MLP neurons of a small language model. Each row is named by its layer, matrix (gate and up: input weights) and neuron, and shows model dimensions 32-159. Each number is 500 + 50 x the weight over its row's rms, rounded and kept within 0 to 999. Numbers have three digits each. A neuron's up and down rows have the sign that makes its largest values positive.
After each neuron's rows, "fires on" lists the tokens most often at its 100 highest values on Wikipedia text that the model never trained on.

L15.gate183:547527429410494514470511523559527414449542445487425494435466467390547532490509520450396526509637497483435482522549474540435512515521508451469435447514575479530569408629511447618474482576432534396494530524471461459491574547617521545580494508528522549436520474543457496527526458451453523502529559611427513468527501506455531501410542507595487500553543514427545521434505507462440531463537
L15.up183:457497513450527493467526497491455497485478433445494481523507478462604601390508451581558448488504546502551466578542469517497551448536520626475543497471511537518479483562525452531637545586545439474483523558399449513497552418648472484560474518497446552530550472528522326462470437467489576495618505503424424458533516445547516539567509517528503550596574459492547478485453489491528537525518
fires on: " |", ",", ")"

L2.gate343:476498488437617489547498511496540483536546448485460368491531457405470587418489492453543569526428506570488493540433601483434483499477554522430541468516531564480447591474488498462567536434426511472464403457577497498464565532477484438524487572579422480487480454537525404529508500530472576466544490494453478559506501540516571410579386445472557529539522492456495517614555528396493523430536
L2.up343:482525474561520510491493438447387474412467491442468477430489439548503525524592470480460584569438534499451501529477519532522497497508505429531559570461483516525439483529507485504495548483499540495508447509585475432477525483452443456549466512444438573514516603486410401492464619431530522516569510467463548483522461422468544345509424544528476557436480461530602501453393457363566421377484
fires on: "ed", "ing", " release", " trading"

L15.gate21:516509539525524518463540484441346518528620462497525557504440438449500488419496464472554613520455533481462474459490547551544516514514555471480537495473540508546492465498399436452532591502460574585453543559463475451561583559532533531541464514433493496468517404523514439538545460496555516499456557476410534453428521546456398488480544429550472595527504504528446449475525434587483516500452
L15.up21:529562477400459480429523504496427552453587399547629508526447518443471406537422575514447550483524568429531500494483526436463490500425497477391510558522522413436476535525466509530544469499520498501437646526511511542498518430479471450481433552505515472552484582485486607428495539494460538610463519468550492536553526544414540498496590540453541496509506518446420501473505505525426497544480
fires on: " in", "In", " mid", " until", " In", " of"

L12.gate3:497503489493514585472656540494466427502590502512506480611493535484545458550557475569466473495498443531484467384480497529541542534528384602525529486567433473485496481488470472513430565501491513480573594486549483595500540499450439524554550427534513512506492452457494496488461484495542499490525448542591577518436475452503496546440562516495437451527418417506530474500381532621433513555485
L12.up3:516567448484548523379561546501534486478477518486540436524578551533532530495545539638553416442482578399441500439481491431523532494491488538488425572555527433474553483480563522668569449461484347474516482488517486437464442495543448474500495562501495473497494486495448483449510523529556457473485493533527442599541525515616438476520497519559446458515475444444456570584576449522489506584443
fires on: " \"", "s", "\""

L9.gate358:518509529568506521491466519502507502534520453622450576461417517497536315493554478500510543481472437452496553448546457517546471578492460551485486486559486517563513441456515546512547535507488519409400473538429488540546516452473469518514557459440494502514584483493472510465532574499537402553449514489514571547495465463557503503559510532489562536598499393552459401382412418503545529439521
L9.up358:528469471443535590505609373435402579448480511509477591407529575447445433586509477507530494497546491483579473550514552525521497456511535459451526557465490506500555541460510642472552450605562461497507621440531549421452495483487574471506577423492516590538601445494528463459479496448449481462553555512459546528562442446458541471435533415413447522509524541488443507547498556478512488530579
fires on: " and", ",", " or", " to", " later"

L8.gate270:447507488509534435432499493489540456544586520346471444487415460494486528444568593530599402550547457542496427535503521521490469483499432424421440508504452553435553452324443459577444491508447518531454519581408523545529616502496481530581541391453549455438465495445520468460435457480456507522521433580521453469505443519481481543518557514503528469541499567549559448531581436543528487456505
L8.up270:567521502537526476391459525494518425416512417542427538543473481568558585538558491500534462517553494495539482597505470522506400541598456544490457492498459497422564482439432440450614468483553458488483566625503476412571517517546499518450586479537536590478482530415476560586554560493576508369514455537584535524467566488493530463448517586452579521499535515519554546498495411382508515498447
fires on: " /", " of", " |", " sq", "m", "s"

L12.gate377:398619515577572483422515459598393521581421423510480440447435565406552471507468518534479512445506565510560528528512443502466498501477489449398513471521487562514464444420517475465546485559515442447525559504491485512543490474525497583443478486504559510465461469511547544494521442464464453483477472471594567511481519466501436472515462473525577489629426504527592458478409541472493500550502
L12.up377:477486477488455485596603531397460554574568428517500568477496458493527516590497476473529531552576501523482537580472509447523502513489551491531540392464458502591472493522431491562571449461476479462418539542529518459462540435498613483542544521507530495517481469553489494528412504485467371429542462532506569534492503497503431551490601545537443504454519608465470436508396488463492445532597
fires on: " is", " but", " and", " are", ","

L8.gate382:433487483573511448472522534472467534544564563625550545493489523468448475449532498492508493553462463500464523482449422491454490582404554543605530541518428446489546586478459474525525525569479462470460524504471479610499561516591503601557488444529433461419497533588467486494567533490547457438554439451565474517620497602571484371427461524592477474574509494481492508439475520508545542496433
L8.up382:450466392519502498524474507467533565531554570529402494563505493502507388533518432435446576492402483511514474501520497455464497465476547439622420493450492493565495450521493532499447527614593541532444496567486471491541476494516546572498567451512477495529491468444350440491553458471562416513477594434507491540531522528452432459479572485491538570472535466487459590418451576414455567485467
fires on: " to", " in", " for", " on", " between", " at"

L8.gate203:474517448457496592590553592489423469548491483468444588511529473444525540475516490530534486522450540588542385454507544477532590560509492493575469475477491547513439448416476408485473433453585563562522592512534579399582466500601416533519486454486424586508478508517481540435496496511526507424487519524502474541489508475578437566467524407530470536469637566486515538561400507522472526513518
L8.up203:533587534466441485455401473472450495466437518505512489513518438483479488437515499473463403492517562423529495525504446441463557560448485479421513491467539433567490603449466471475450488552527469501497557570406576558526520405457551512495480538497492625507437438448537595583469444650546585497522538511502548521475536507374497497415513453463482566497509540476454450493448559652608487494527
fires on: " was", " were", " are", " is", ")", "'"

L5.gate104:487510486512535566500398545478466537570516576439534519560463438478481459501453487470465525471525465529553413512441527648512560462471450531564430524586485480457463358489527467556487418504531523537488514498543563523473536486467493412482431388515385485482541559435474479551455476515584571508528431573524527518527524436531415593450509424342512537486625454514468479453501457447458524609438
L5.up104:532599445435559591517484486484440536378397469519518475527507492519569498405398478486505470515581424553651495413452492479491525525447495515504520577492460536528478476517473493500516442553499462527526508611511497555349404449463547497460491543543536485534487427528506455495539470492546453448546493460494492461413539485591470572503483521525417514534519565517477460439445531470463475541479
fires on: ".", "'", "ill"

L7.gate344:522489569480518414512408513525473483525630466516423470440552645561462532520494451491456489534472407496564500469428468516424417458506558470470472541568522460491516497447434566472443538529579436529377472553486451564520547554547521401512530555595515522411478519534544499498538479567498530485486520545460452453470458409540474553436498507519527436509568443429482588551528548494482402553485
L7.up344:426495519570550482445494450545430488512445486491546413478525518495523514459454597522526434523475442429581623576500503487519528526526519466530486585500454493502563440510478626514491476508561449486504441574473510533464478537493555477379534551499438548507457555557536375489518588453419422491445495532525425467473480483536426422611506562445388548420435500518552558499562524512482499559491
fires on: "ly", " only", " \"", " to", "t"

L9.gate303:486454520545477487494523552538425524534532458437484571597483497591595514519497420476517550506497548441516502585466526584481436544515480483486519588442549488550455418522505530529515503411574474606550466461590538543559488532566452500583468566510606437549478517527495479512417396500489475508512516508451485502562509458516460554530546412611572489455560491602426554414550499582498451370537
L9.up303:510488449523475401461561624521518481529505498506502527501469451574509495493469472482514474602542510522530468491459446476496519543463579449478581475587496492503538568472358506488559478568503514572479501459543508540426682415423569469534532566500502504455409507469464527418532484464504537472471475430538513583500465474499434394510491483533445533487583513527527512493440403599476503434579
fires on: " He", " in", " the", "year", " a", " he"

L12.gate162:443457520474650408452479455562504505634464509521524668453461520578514485418442440443465505482476495450526564448396524511480468458377512501482513482521495467501486552500475447517524469466611460451557585504522465581542579471562545440526583549453447566446472491409471447553552460452507465489480509465542464466438495551525490576548561519563491482524423460485461566498465519394457504458578
L12.up162:491528508453501467535540551498433476494461513477423523502395551470599407515486555535533524488488550442519458505553520490476455453447533430563526430551438548500494511506433439497510507531494479447527490471561381513571569550564460426513564530510470539529420492439485546464578320599580464535476585485526517425521464486450401596458529546500476514573445475447536511544483590446558565534531
fires on: " for", " a", " in", ":", " with", " After"

L5.gate400:447580485551500611407552529536516453577579529453441497480394485544524474504464554435407516500585511412559461588562531598453519507426396434535478526420460461434532417520481522428518501497510468395428478460432454529500557511479495507480533496440542452521544571493420513473517563477598437517442445567463527401482418512581501483517476466592516489431588565521561429445509495552507408575494
L5.up400:549606446487557476550567503483492453453454435436490525510481466494496476608486517387426539506571586510665501540516526486482425537496460488533497527404512495536575418478526524447542482515494468519489475552501533440471418522532500478509463522452547435460429512453510556552488571497515573511533499481523592536508458558545587492594407472483506465477538507508429407429468614541516550547484
fires on: " v", ".", " W", " Jr"

L13.gate148:494517475471471461509571549463503466531483497502531462458538449518508475480525459461464479556486502558509540527505484564518467518415559493531454494394501486527442528553505482476485449505530519462472537445613496540472580479631518494571541539453530550486554447481556480466466471449505490559541438503426417468512471572486527472518464506473449487517527439596500494543497587527458443265494
L13.up148:498478482361437475466500548533564533535603407434498508398442475527503468486462556428499567555468565465545460602486516428479500582475602526534483558555466419474524510470453550447552465483527499514512505486514532494425499544578518506561584596558474471438539513469474470542493418528525425473496451488486444487485425531459497527540529432542524501511434462555496530473472552548522504439535
fires on: " to", " a", " the", " \""

L5.gate201:527497546472493541471597503544514498402494543556512478521472447478525445502500542611602472575444523497456499519554549523533553460525590476445640539489456394521445520510479519440552518515644533451432503514505545492535615556485490555394459390436522521543532477482451522472442500554483587536458584591491496412442453500536510487506510503460440487496524455535502566563525512541563492527615
L5.up201:516539560482411585507528508543501463415573589528530401502548441442496447510426559536536488442537479525497525469583462488499601553497474527555590581464448559470578414495501455435448489473547548418501529536485551535451510460432443481562430536463491476503475414586488498523488468533467545421528508545486545479484413472501491460508459474457393537667534592452511459584405483482500550474507
fires on: "'", "al", "s", "e", " and", " of"

L8.gate282:574569533517505428464518462556488455476496462631531491538467469452533499553506464519581504496514502496551510486515549503530471554438441447470442480452546476476494463504567532551485531523495537525456522516511513451544444599542542611489510482459507457527463449537475555471531504579480485477489501526435522419538429476563528440485528543420513490380687434438467452495462528442481573499467
L8.up282:563478423451439488511621487495496511447491445485486432540487426485439532498497477564604479488563434508534529503472419574491459500490500506430550473515465546494480502571512443485536519437483497529491562576550483539489446516533546556478446505480419453595507473505450456517587518463446599458441487492347445501583509468635445503610525374477489467453526485495505511443547516534488572472546
fires on: ";", " |", ",", "-", "|", " /"

L6.gate442:528504534503505545428506514503498568464477540553436435544552514475445408451526466480479521474562467458548395475358573518483468530536474512483491531460617499447528511459486588597567434567451510427518521480460547515503496555443550587505532465471447553397497523552432462480511498481484507481591460544438488558416509486497553521418550474426458451468474492582381529422521541491554615550454
L6.up442:510615537479489530539511494500548509363460461471489541469460575359511520534534522436469437556424545421538504543481535431470564565587459449558450502493527522453569400437471548491530501510452560490509504597537462572518570510534496574489490536473474494467528526498514488580462469349555515416505485566508584512397435479526478453482529505412581456553483465499485593507546532499590586423508
fires on: "E", "e", " Championships", "s", " elections"

L13.gate239:555548481558512530495503517530472531450516460473525489502408483544466426561618527506587439524474516543522431562472472471462536481525474526531531454559570425541522507502536528506478454493517518549436448514451528540546419561390477471530655421468538518476440513506487499445538560561500448489528583457559566510479423461464517579446531571536378402476444480494490533524578528517489513567482
L13.up239:500466551541569503509466499478532641463442442548584471481507507517386468524534475596508550529536543496491559534480347448491547553458562543478506518541559533520474503489411420489613461535495460465501565526506520491507506484412455565493559534484371550436522528527471590473481461591551439480518527487416464424459477462510484467504550523506542462538501514432557457494466514468540568447521
fires on: " which", " that", " would", " to", " may", " 1:0"

L6.gate157:479506534483384526500496453578384508488462531665517462535462564547494464533518509418493412446419503596521479519492480613484495445512470529501584550493441572495550461429471556474396522491493453490429416525511438550492576547494465421432485495452453493482452523471541500462538496450542458487577520436425442469471370527522483527495517480444469478416609585444555562409573498477376477436514
L6.up157:471437494463429528551457451445365512524547493565442522515500478582508373477446464529462480525485459470485525556463526546495551552445468552440549494490485548585580477487528558512509501510632538525548434483487492510482483541599514442485369509508529480526458519636425510463483525503516455486529509517487403493415414507459439606455480499471459491442539418503506492437461438419514570523527
fires on: " to", "t", "d", "s", "on"

L11.gate203:494546488563506472453467465545466496477452399564402487509462602580506554465453444610512478506457507529488440474467532462518580588477494498452469535505558560461445465463626526501524602511536506495492459505521515554525458463410544509577492408544436549563434518410445473539448457491633460463492509451536565498538438557491418592484563474518458433486491417548488473451500555533466553574542
L11.up203:462526527512565530554493531506452563554452464524657494513482546468550447499505390502498520480493432458514467447521519411517549411456472505595392466487566454449530439527408522546482469469543507485506506550482494439510486515518372536456507609519464524554506534522534568492441413546573503534544510406530489495488420470568527404460499497569418478529472509501476566514527479610531458513519
fires on: " which", " that"

L8.gate44:472576554553612551566592517531387477502382581486477437523473481449484515424459418481492529491600495465560474491531499437422618524519485576452559533442472545579548502516530522498494563527485493552502450571540579518554543556510551597428495560439516490525435500431520442479408456484473489522408508551464487445491502565455531511440505502502431499402500433461496582466500394490516448541551
L8.up44:526442496421507522501519472519543482404473411581489538570399495498448519383575424414521506392475396488549493480573449449455563455440492472521546438436489496486513517557455533530483459459436466429559437559533477521469502516523521538513525482443462499504404503421478567545518569474507468532461439428487430475513571510437474496513602538580460489472472418452492493540388528464533563466561
fires on: " at", " by", " in", ",", " for", "s"

L5.gate92:579549446510529534453506541534398539599460403567509523487497510431565444529525476457513520530470464475527499536538487487453474389559419470510533510543493495469476394481534427542412513563457546500492405516409545543542548449491472483503403525574433607489538532586514478528506384618503551549553539464492504489470493443514455595482539475480493492549489434569531361494433537470443464438486
L5.up92:523514472465566417514543495486437401437463480495560552528488413531450591561481550480605433548522570513574470484468455544437508447475446515409450497623530617517519465581468536510450529502454507431520518478524584423470564475437481454439529489516460548511409499502486387495452431505548400487464443448530543530481498448509561522536396498487502533550503557440479500372429526543538418530533
fires on: "'", " f", "f", " heat", " round", " disc"

L7.gate141:512487442456497455562518525508485527449543454588443531618526633418554605433505472446434546498512462500522461511407526495491546576451528503474504530473510473497607452525477473489591404489552445531467485489449502337507447591572523564430538506481509570486496534415525478561521467485576504502492441390582496528523500512473551502559502421567522457458483478456467445507436529437607518476464
L7.up141:532474529493535535537501508467515448499428535420517550546539480478523410427554472596543536444497474538500492480543404532528458447516467502467501562518473513450571509503434495532507373557466519444586540498464457558530530507549571567512585512617559330565348474539461471485421485517546551498495481451538543488473415413538467423518488456444508467482487547401505543518493512519407506450455
fires on: " against", " to", "s", " by", " with"

L3.gate356:564486537605541449539474462516495459455529442561456498594572459492470493518477562443434542706574473508563486502498498441529451484509494571474539470590579533508568469468502513501523398540484338437430514588471458508455501491530499439471474512562527529490430555525404531515455567530432555484502553524523471526471534462475442467547512529542508388520526467546594457436490454450446485544515
L3.up356:494533501525475388465452440560575499423528554520429558483514518464482436558442506551421549543589499467455463420529448492449407532521508600449541462519541442493473462464500528459385477565506421569485468522506448554516526448450420506450510460568484491447450511423413519452417467573454555588386502565596497533503491514516489529535496534507531417528523460504503440508525496525419518478488
fires on: " place", " goal", " result", " part", "s"

L3.gate365:493436565390425523521538407474421529542492473529558564521461462434475487384502495519541447575474498440533536555464552549499482482499523432493515507485580500445421525530565468506484554457515573556634472436408530506446402543483472490448520520472539474511536484486553524541573502403525517427531525548430443430460476436472480482490542519523496536580547487481495621463551454440491445474560
L3.up365:536418561457561453485510458521519517491510442457455464557537448544409463394501485436521571492485518490528449510508419452514489561434456511514564540464510487451577499521506496494528476468491433573529472470493640495549478420527382499478563561485531522441550593440401568415540405511542519453534426444598517580486408543468549501449515429469542416579545396432530545527472539508485490467524
fires on: "t", "s", "ed", "m", " months", " years"

L2.gate137:484409491535558437452524420537580452538455474528460423554481450472405503435413561435516515457416486506516510460502527429478511474406554508478619532506488476421559457578492482523562532507473480529479490494457584493462510477477497508508507526488597548549513548493426474575542563515457501555465507435534531497604458409517445450536472414568533473558464435492502489432521541435486581411480
L2.up137:443422490547503486366515497469435490505511456405529570545496560531546531516522492542387531453525442515483490490466427507369544497442463419562544498520467493467517463558535433540478523571459561533481513529473546462520564480439550420459476510510605479474454547515443447620468510463513490475502546531472501407571481385488376434515500492503485446617357491536500484506543491571550556440509
fires on: "s", "d", " following", "ing", "ed", " missing"

L13.gate385:406542444531553539533464465465522547471599529506483485549508501413567553534512459521536472545540472492569504468437501578490460501443492612474576542491489427510478501602486461541515463484539511524545392455534493392540527496560585453376518557478486485521505461441458483498497491541483427466512476498492461425504500537424378493491448611514474497597599444484509471564452495485459557559455
L13.up385:469445403505482482485546453496537538587554510424493505514531497464405501478480536542547392455615514553442527512478415432496511595610575421435491493487474518490482455536541550578533468477500473505556504581533452578524397480546405591535517535433451465386507432507395554511519631521505511491446427469542458585470506529491447457546500490457476385513541537516497502488489459449482500533524
fires on: ".", "-", " |", "&", "/"

L8.gate236:541590515493509481624545506340360526511451512498518537510463463484490528420504457544557500535429461489435458398522524501572529443497528536454540589491520457465490445527498461455511535535489531442430503476501514492479506509558455513608469507464385529558499433414445472501421504475507532612476472510481504410522602488498437466408588468409479465532508458493599472488509473547469534355504
L8.up236:529501510524523458568502511491450529452568400521446595584547584513496526527590474480514459438534508391495457483564481520583469443560501451445444486517505417504570422533524440524533508567472468483475518523492502600501565489469530544500414516469414555502463456487450505561506401509535493502462425556483404402456618501440479425504567530567544464444495486518598430565489535494531520571459
fires on: " in", " of", " by", "con"

L11.gate13:485558556456489497522530572371486455560599514517546474509433492471486575580439469443580466462554483547522422539546571561505473473533455475450473444583553523582524484556490531421559486488392494569471467459448489490458442497535447495478558462505520447479552517478484576462513374354598557448533580572467468443496418565475469440460511544455440532433593460504576508426480522499435428472491
L11.up13:516437532548440474462464532536501433510532553463461461550550514481481459384488476402536558542485592462450498454471507490511511429442476464462517521498487467408495518584578537413509449536478549458565502553579616474517425481512477522423467503547473557546497507522409481527477598562500497525552475490532545541473549466459482607466522519491410451523527534460517481450569596491441449510481
fires on: "\n", " years", "-", "(", " months", " more"

L12.gate405:526461570507511556536600605482501464563506453573493505502547569547458473438548499524434484466632582550498444448437493500515446474521453544558545566554438471474372560499475538587544485507546501470423565504485552458468529467506557538487577489581513534560427526488457540489515535453474491540483432434490524527515416419471456511478500631482467531426558546470405416480432480514557485499468
L12.up405:623454518559422522452564598484548438554493531489530518497531478568513464425541481448566567533394528496453425502569463510564482526455545436506452411401525555408459539558556485537492624457513487534505469503501458401472499492469494549487532556541494465515460572476599532494496525516506442489478573515463541511443495547442602490528517556471545550561479457483494391476534502455512513387530
fires on: " well", " such", " is", ")", ",", " was"

L3.gate394:505491512491580465559603528502604516453484491530517428389494592450457567482559497425604657521458411438535491413495515507504459438434457514432384464576460495492440574549484484487496470477554424564457420510580541573523530515436546547499449488456487557489429490458501438505556493514568503439540457489509524449483548518419456470485514416492525516538512499519542463443548515466506517607539
L3.up394:460454460437552476425556527574496394442510460548483514521557498418468468599477531453459450524350487502533520511554519459442392521493533464527482513457462553457483499576486546506504413485584518458502455530509543508516490560417511462457438512424396490654491564450491451458456453562450549564486511481442515545500482453421583463554518554470519526512518429500529536544393495417455535406486
fires on: "ing", "ling", "'", "E", "ed"

L9.gate23:458432479451497556513519485499487505577482444468469587533450580425472490577457441535471525545511538535525504540459444575620459557509553446423496434454503405563522453415510549500424451572541569528482517558416486588474479503608432496489521448461542521528520457417533517491486495544462451510550460505519473374442412450523451594474457565460541445528564424543490503503463425494555537442514
L9.up23:537465550517530497528449530500451401543487583483404498528511533441511513587547511455408484508518565451594475575376607525548467549501517484513620471523439372489568423580404510475470450459451486557516502518504539489476517501511495576535476488484511410489475502543507535562562493498507482430481477586607473492413465423594448532488467557466541492485446629480461524410503484435518570500494
fires on: "s", " Apps", "t", " of", "d", ")"

L15.gate410:446502505553424512495560549536520538454513486483537538396563599417490510402471454481526497466498546489502493511494584511503550527514517494501565558369560508465484540484531492465516481568480457565480490547545419493447479513500440485515531508506431544460483479490436494450513417508485601548519490438603496541509430531488487545375554433447556426527560499413517489456529492521584596575546
L15.up410:464507525508372497522578535595554647429392454539556524469561476366452479577469528562520547577466497480516491563420492526447588460548504551502457501527535382473548542478477476459517537517511524563478489544425517515517553448403429479521549538459456525514629493474507621467529442502464554529461509500458576509540473505550508475522501481427578497493605523423437486447470567475505551562495
fires on: " to", " would", "---|---|---|---|"

L11.gate342:511499513572558409595486396449573494539513551527549415542415523541540440429522542560487540495585464510474437477525479577578518558407487486446467416565438491477525508466460509434514537508479464511455438469516438503578528507610547533565476497521517537590468427512433481474478513400538519458531410412515571481509464530534466559541518447559462579499553523454517478454545490508472538523605
L11.up342:546538502494545490541471451497509507471502422474464527456503526578441452444514499457510453480594471469500553513474430474489431503441472559595508514532447489531481425510498470522479493575553534503494440451487467464506569467514615550526558604428547459534474434541529390519547564443569486531420474471548436456555560595571469388561494493505536506523436584414503490497467528503539597476542
fires on: ",", " of", " and", ":"

L8.gate416:505475542469526431505517608500507354480618491460486553481486514455505454447537552610443434575475571357440456528454438398508404543549436509472506524547502558490445575527555518467491461543545504534517506415484496468545548465462559465456449524534508486383521502553451490484546591482449504476524506603523471460531434504514507396466575494472509501433498478504542536487447477563448552496468
L8.up416:585497489465465484503491424522515427458503496420456569509441583527531413459534613489530514448464496526455490461485460424484520527521561457540481492565563507586453472555597513595502506524541500442473535409540528524409421528501496493417578475506439479473394427480535541487496572481467578452525479484448513514563433496501479432458511598460550551495507441498491559466450435505470577570430
fires on: "\n", "s", " for"

L5.gate122:465459466549587455456442491502437472464511459444552529492501541453482525586511480540555558445548417504608521461479480601518511592412404441629472556478473473489516519525555469539471515457524500453504501474521392548564502580558550448463490479602579522488479594446492540513491502470544515533462545429440531486514507505583381477536469418607411518437534376527464423576494529608483410518451
L5.up122:545512512486468530575544499535552580518522506525540525396458468468429553562508454485412446531547476527468398505427587484462447468453528453593481504487512475477448508502524480452451520480553498420398463504498495417512441552587570344557493399577482505551546442368493428570564488513509524487505495500488517487419540533491537501450441443507434490482416467488479517531544519515418474572619
fires on: "ly", "ally", "ak", ".", "in", "n"

L5.gate142:565480370546563464485487430433330558566527452495492560560438528489476465495479589452461545500440440538528440482444451535475536510489421428488476547430443509499493433506428475406541490468545486407475433415471505474454545489529526498562451488566488635504432520413459485455559484462542485471569415455579514516513555539613487470547561446532494461521452528466428423517472528509511513446456
L5.up142:545507515480528471504467538482546542529400524542531530540387509505414583579499444501559496570503508458568482444417501508432431539430451449575544544496484479447498494441531459523450442476534486521448525432447445496502511433617462595501536592410489463390469566525552477533480551526536470588490471467542482483479449473664504526401419497495508490511449515449469556490499522426409454432563
fires on: " of", " with", " to", "ing", "s", ":"

L6.gate301:456511506538435502492588436449537519546471522539499374587437598463460491420440469387465445601446530508523467471394453532469530430472498543463498502560528517490480521437450433587456492516432470591471482547501577526556467555464469467430461540492427436496459538496423484505553502501627542480512425499551496478496494525493464553509509457573556477556534526530565539526484464479535504528485
L6.up301:522445501544463515517488514481569511474470525611515456507517503559511495546482568516477524525541579487502463524536453536447532483474507544460480425433424469491503535514526461528604432500537476389562481545516479503449534528467516575417577621443479467595463557497535543494498424501494454396395464573481505571487486556457460553590468518450422543501350413539477441485541429548564449503592
fires on: "s", " went", "ed", " came", "ing", " out"

L8.gate437:515611448611504481410594536560445482517432410466490535597521454562499556464495517507538502529502492513456517456382429459503513432518504523453544485520416526458428548460570395461507478529435472453516513479508465492580461571579494578484461549585516585571460457465516562496477515417541454572517489505499452493494401579487450482494492506541492440486592543417615546465459439625470530377438
L8.up437:598502549460409457512481618466551477438476396417501511509542505462454515501532536452426505489503453552518485555517479558491484554443407527499453428417510519513439465504541487440490543451497533533469545484431403476466503407582549579493587603477564476469459425451526552494611517517572489517464507568444539439550466512456612513435560492508515502441556440471498488422438561535527542563504
fires on: "---|---|---|---|", " is", "\n", " was", " ("

L3.gate84:538553510504499478461587459437477395432517523558472512509503458482540454484464523482597527679491451442527488425396478437494479492561579541404569500494536511538473493504450488598535503537471483446525495485469413583394497548439537451434511392527514461488510537498419533456510521508457534518546491565536482515495414426554468434536482507438498557463516531518552449439522522423557517511513
L3.up84:537535517523512454522518591465526475516510537456511362501456581419574498528547537542528518489463558473467500450540550496469550483467547586487422443484519612514418553403494460497601544523570462490501521448555580572366526469456494444537480565529527470498435497568524554554412456443405532531490516528558579523412511541452496541465456540542376568514463537389456389507597523537523500468486
fires on: "s", "e", "ed", "d", " place"

L5.gate93:585585487523453521495591478510496399509552487490446571589532496526453484500462568507507498570495517405572578608525514491562480535407444494597582589500534532472513439503434539545512523496507571538424418530518547449580539580502596510501436511416483403435510520549508472560467477444422519543555525511569499462510537540488585521486487524470428469501533484524567496441479504501488520525529
L5.up93:539439575415474460580485564510573509454475495471529535501495487463488459346447533422530444402462551605530512465432496521594613514453495524442509464513576507431534535501595435494489451551472554565512494424530539480420485507500494561404543500457580476479502395548485535484570478449488403590462465500546512512541503475473493523534426619540560438401515458537554466504511477529524525477465
fires on: " of", " for", " to", " To", "to"

L8.gate48:535517479483479483604574545574503420580531567407532564487494554553498462517528593460428490470446459477573466494473504556550554473554457481529600508495469528489493464522528444478553409572598523491474524423566576522499501410441537437430564467444531556487425412437486470486474473498493494552507469571498503506468535497530521502445522469508561505463433462409488478574468478427525613404526
L8.up48:559518404571518491465521447450493453507474496453510441536532676510526480488549595523499503453417461520502467510479530394408505429451484503505575524513503484487544407554459611577558522557481461527461515396513551418396458523501489437462576495508500533501483486528459511505609589435538547425475422496508564496457410482604538496534452429537414459441535435472458496398507473565438505488473
fires on: " by", " for", " of", " President", "ed"

L7.gate276:434559535496559538598482413569596553519488502517535464405369516597441463536471527516537523444511560536429390475516521477476488445491520519469493510504509455611511479526556608499529516466442546495423498560504498513486502510418471513544473525467597514595487474391444502479472472418534502555606588468579476503453542494543478600482563505517483426469574551492474513528438531561419484562527
L7.up276:513528514526431470460503520452483521474477510508528392493474461479524457498546486484559490431478597564485476498556558512554498513531518543482554539480491538547556541447521549529541508496479477491452569582545453547440481453532453636496480589502479534462527455432425442414532495521531509602523523589476414565530419567599457576484553456521497486544489523474493645476577463466453485460481
fires on: "\n", "\"", " later", " \"", "”"

L8.gate124:439523501462522471512476445489396510492516597389573570522580499457500515399531601534398370487477503396468460496483484421484510540514587429516536563467490485481514435459519467425543541464540511471504462529481503544488445416512520515500464447628490614530464473391501473420488505477488492546497513592503529408545474512485505518439626501506427477418577516458462495476529494452400478403486
L8.up124:515531517564460513511484449489470487423534556500560516626475506555552446593492581506481544532562513481475505524469505529544549527561479414611352517537477417530511488459504468471484425585528471536478475516415501566513504514575550485503375473493395527541500476434456469571431510474543556462538443510495539393532508365570456518469549435470557518509476522450511489499449500446352511377480
fires on: " and", " of", "s"